From a checkpoint of a small transformer trained on Wikipedia: width 256.
MLP neurons of a small language model. Each row is named by its layer, matrix (up: input weights) and neuron, and shows model dimensions 0-127. Each number is 128 + 24 x the weight over its row's rms, rounded and kept within 0 to 255. Numbers have three digits each.
A block is one neuron, or neurons of one layer that tend to fire together. After each block is what it responds to, as a language model described it from the Wikipedia text at the highest values.

L3.up230:152111127131097132107120126116109137159144109130103143133143138146150123183098157141117132165137149150115121155160126084121156125142151118120190146112165142145110129122104173156110149134130087097136140089153117148115132127126169145124146078128098135129129146152139151122156130122076162130090133130157116113143124131126154138139150152097171141130119153110128117152112115131123132140122
L3.up240:144111123118148111113116119133100076147115153138159092116134168093121123167091112135145129119150153147131118141115163101118099191135110105125110131119135113129140120149099086098113129147157143145104099147176163088120126136127103158118090128110097128113152183128115131141183095160120141165143118107145068136190125129132126158168160128121089117124145120108115139114119160190106133097146
L3.up261:161156106138150139128154122109114134156091118116141140151127118162143149141081114127164120164062148150142121142172114113134144121156141148135146093123112091128125147143117138080108115114114142153110096131139135083110160147102093144130130125096123118145105096083122110114095106122165136167134128116185142095199132110103121132105088104128170156128127124130150093163142084141144104131081
L3.up559:128103122173082128122101172116143148115160161078106126143102165129125128141114128145159124142160151161151118107140146099073170148107169138137154133082168157147083145109130132110115155111113174108125136113108134112091128109118137134081128145111098113151133126135159087085110137130102118133082138107135140132139114119129141126142064117138160146101131096127086134132105147175145145139145
L3.up658:113140118124118123128139115128126087137103145111107121144125075149148113124127204181124110185178135128155123114133169101125087113143142105124078078114105105138133096151112131128147099103115142147130165116154116138153095136120135143171148122120125144117077145113150163083171135142095119118071106110140131171085100132113129155102141095108119148133154129143113126159133155114106122121112
L3.up767:124093119132115151132105125085131077104126145115126085102130129094144139147146117111082104103145137131132142096136168104143152138100152109149103122127100096148146129134146119131136140124144115145114151102140136125119102110130130135133149175117167127140131159103151089100161121134142167097107114109112112130133140149117125112119084142126109124145111104138099136114136130174159136125149
L3.up779:118137116124129131162116142126143114128116106123079117126091156138155121143161145100154083129111126145157096151143153129102098122141114122084131130141144151142153104122123095123133098130112195104145132126124118111127153150147134169172120133139160139141121128180149138123100168146062161132102146132132145146124135136116120139147153160177144142139106086106134143130112119164174138122130
L3.up789:136133169135086156127123118125171111136130094118120131152132149091119089189139129135129129145094123113117082132179130104111158118150122159084105127125110182114143152164143110115168153121122167143104121135128127121079144165110149148130163144111147152093133125153159121117100140138096162101088130148101092112163142085097131105155159121117137130149134139118139127164134081110150084122112
Mainly "only", plus "first", "not", "simply", "most" and adverb suffixes like -ly, when they limit or rank what follows, e.g. "not only", "his only", "the first".

L5.up21:136133138100116097105128128126181102145161152184120109092118140100094071156142137113181091128145122157131108107112109086119122099121131118117139096156124131129111174113176166137101086142147161162122146108135140109102137119108118148109150111134146088129181116080140180151159116132107114128115132110130110102145117113138109142142175131134108147124125146076116180136165078154128115129104
L5.up147:147195128086142096147101110097168135151160122135135109100140089103109146152117121134093138148097151102144132169094110122116144174130140142124146133097129117155163146130127092108073120160071193135124096110127128164102138136131144135091097127129142145137150114133114145064161129123098111143103131123138143107143100153112119152088113138121107156204106129085120107136151147076122159143112
L5.up388:141138100114151118092153100130141076139188153159134087168139139131179150146108145120141157119115155125097135115112158140122149171107151142135100118155135096113111128093119099143130131098143160141127090145157122166116134088116086139134136163119146176132154146116107127117119111095128163106114141175094121119155121133120159139113166117088142167113158153122133097115106129182104149120125
L5.up391:151124134172111165132135113105161114167121165142140118111120104130150173152128130081141094156131119080120150116160129118125125108138199163139157098151121128137131092102115129148107119136111152132137137145096134141120166144102137133147129155190154156100197141142163110095131163120133138113143123135141139092129113164134110123105137152127076145118141124073114095129107126151111116141134
L5.up656:158092052148152130149123152138159110191143111169148143115161144143108130098095109100145150123127104128087126158104149135165112091113151143119169073120108131121150142108117143123134121186125176134144130136151131106114124155073127105136137099094156164095116123117146111129164141158110102133139123139120089132080075098145129118129151121100153160131135122132102125128126112122102133125109
L5.up674:111139163130152134119147154128103111141113176145131103172160114173079112150120133132129157142101107151131122104115149150142125155100119147144100115130145144137114105128083091130128129136150123171122155154110106121068150108160135126138107151107079163145152148140146144191139123157135146098119137117116078127082144118144130152111117121136117182121177120130123089117105131106107137129109
L5.up764:154144161094083136155126075121104120178127105158111101154131112118124148167132166088153133139113124149125158182107092133110161114151140109114118102110121153101160133118123118121153156168137166189137159123082114122102135136130110139112130094088146134087123106131130107153142152147136129098099107096162117114142134108132124132144114155114146155130156164130101127106128136150121139112155
L5.up1011:100154117134122098120091105141159154110112128119094148152094119123133146137128145104147150182166140108143158131150126126105107156145173112131070107141105153136114117128147144139112177141150154110154133144147078133133088120129056148128143093150157111124153099146163102161081113162119157116102116126146174123083106140119148139123171091107113144147154121165092130086117098102074154105142
Word-final suffix pieces completing verbs or adverbs, such as -ed, -d, -ly, -ally, -ated (seemed, ruled, similarly), plus the adverbs not, also, and only after auxiliaries like was, is, did.

L5.up102:091126121130149127118091125159136117074100121116136122102120149099156145137124123126157134165130119136145139129140111152119145135120135136127097098111127135109156105100132123148129135120126118149161133137153155131119142111139159160117097137126122119146108118142153129129107112133099141136143131136141138110137132107124102096085134166162185081156153121173098110151124114103153120137072
L5.up161:139132093136103136072155117114132144145092118119142129118141154157105154191127120103156125147160132097113108160121106125167137108080090123140139106156128114143116139094120113096147073098110113142143121105124108123162133127134128147116132169122121088134126137168164129142108162134107125115127171123142108104110100166104146123123092172185151122107135107137142095139141158131143169171131
L5.up246:072096148139147111145154106169150120084128122098128129116148142162135151150146080109140120152093132107140126185119102155098133135113163106101139150119115106101124081114105148144107143136082167140130181153132116095128126135125109154082119175120163077089169157097142100067136111139076137100119128134171150098104133122092124113073136110133153151134132126143118134168093112100135151189109
L5.up370:109157176124105140144132112156128079128133158118106145117144154140134146087139123140123093125094156153120091092140108133115117102137106143146120112125115072123115149140127116111134093147160127093140110156105081090112137167156131118149135152133138118138143128136126154120126129132137145125127082117176101092138121112098157077166126110103099112094162098139131194096112112126117162175135
L5.up551:140121132104111087158098138156154129130114140162124139097131094122148109105163149127089089173103165073108125165133085128094139148081142109092150151127097144122087104146108131179133101158134128108133151121123107097148156147132114151132149146115133117168117141115140150115110083125136148145157138119123088109103149119148119104115139080171148151126119124165118124146126090120130169170142
L5.up798:129144119132127159134138122109137120116066115106150167122135114163112118161094126089113104150110118106161141175140150108118150129088123152154102106131159125109127133114160172123104122105121121116120112125117138106149139111112133154080107142120084092122094139090097123138160161142144165137102089114137120089127148105145155090148139148138159137115133124160122101163127124154135158200090
L5.up819:126166124143078142094119131166103163154107125103153191074135123105136093113108163119118155135112119112113105123157121113130118135115120121154126120133139167121085092124133129194114116105146111118162149136121183118096171103142143123153102121127097129127140093129123113134160104112121164181104132149085142108119124147124137084101123138164128080121169101113136125113132113104128122114107
L5.up952:122119123162142114127150127112165113145135110117111105118149123134166154146186150136095123130131119160138104130121098148114161117140148140188137142087151113098117113145137132131095092114112150101097093126143119149130136162131111138160119141158154108135059119142101109153139131162180148132130139162140107128102123134164084169100143182146146139145164163108118134194144061147138104123125
Word-internal pieces beginning with a vowel right after a short piece ending in a vowel, splitting a vowel pair, as in Ho-us-atonic, bo-o-ster, Le-ad-er.

L10.up910:091139101142174094141100084118116135137125149092144141085135099132119135146165100113113129127118127166148121150097134132109123114127130128120126148095130199110121126125128131098102193121089156119140085132130073160088148107111156152138120125125140160106144127133126145126141142113117115136145107098145130130130131120140093070131145131198115147130156152079081169091129115162155104155164
Adverbs placed between a subject and its verb, such as also, usually, often, then, generally; also the minute marks (') after goal times in football match reports.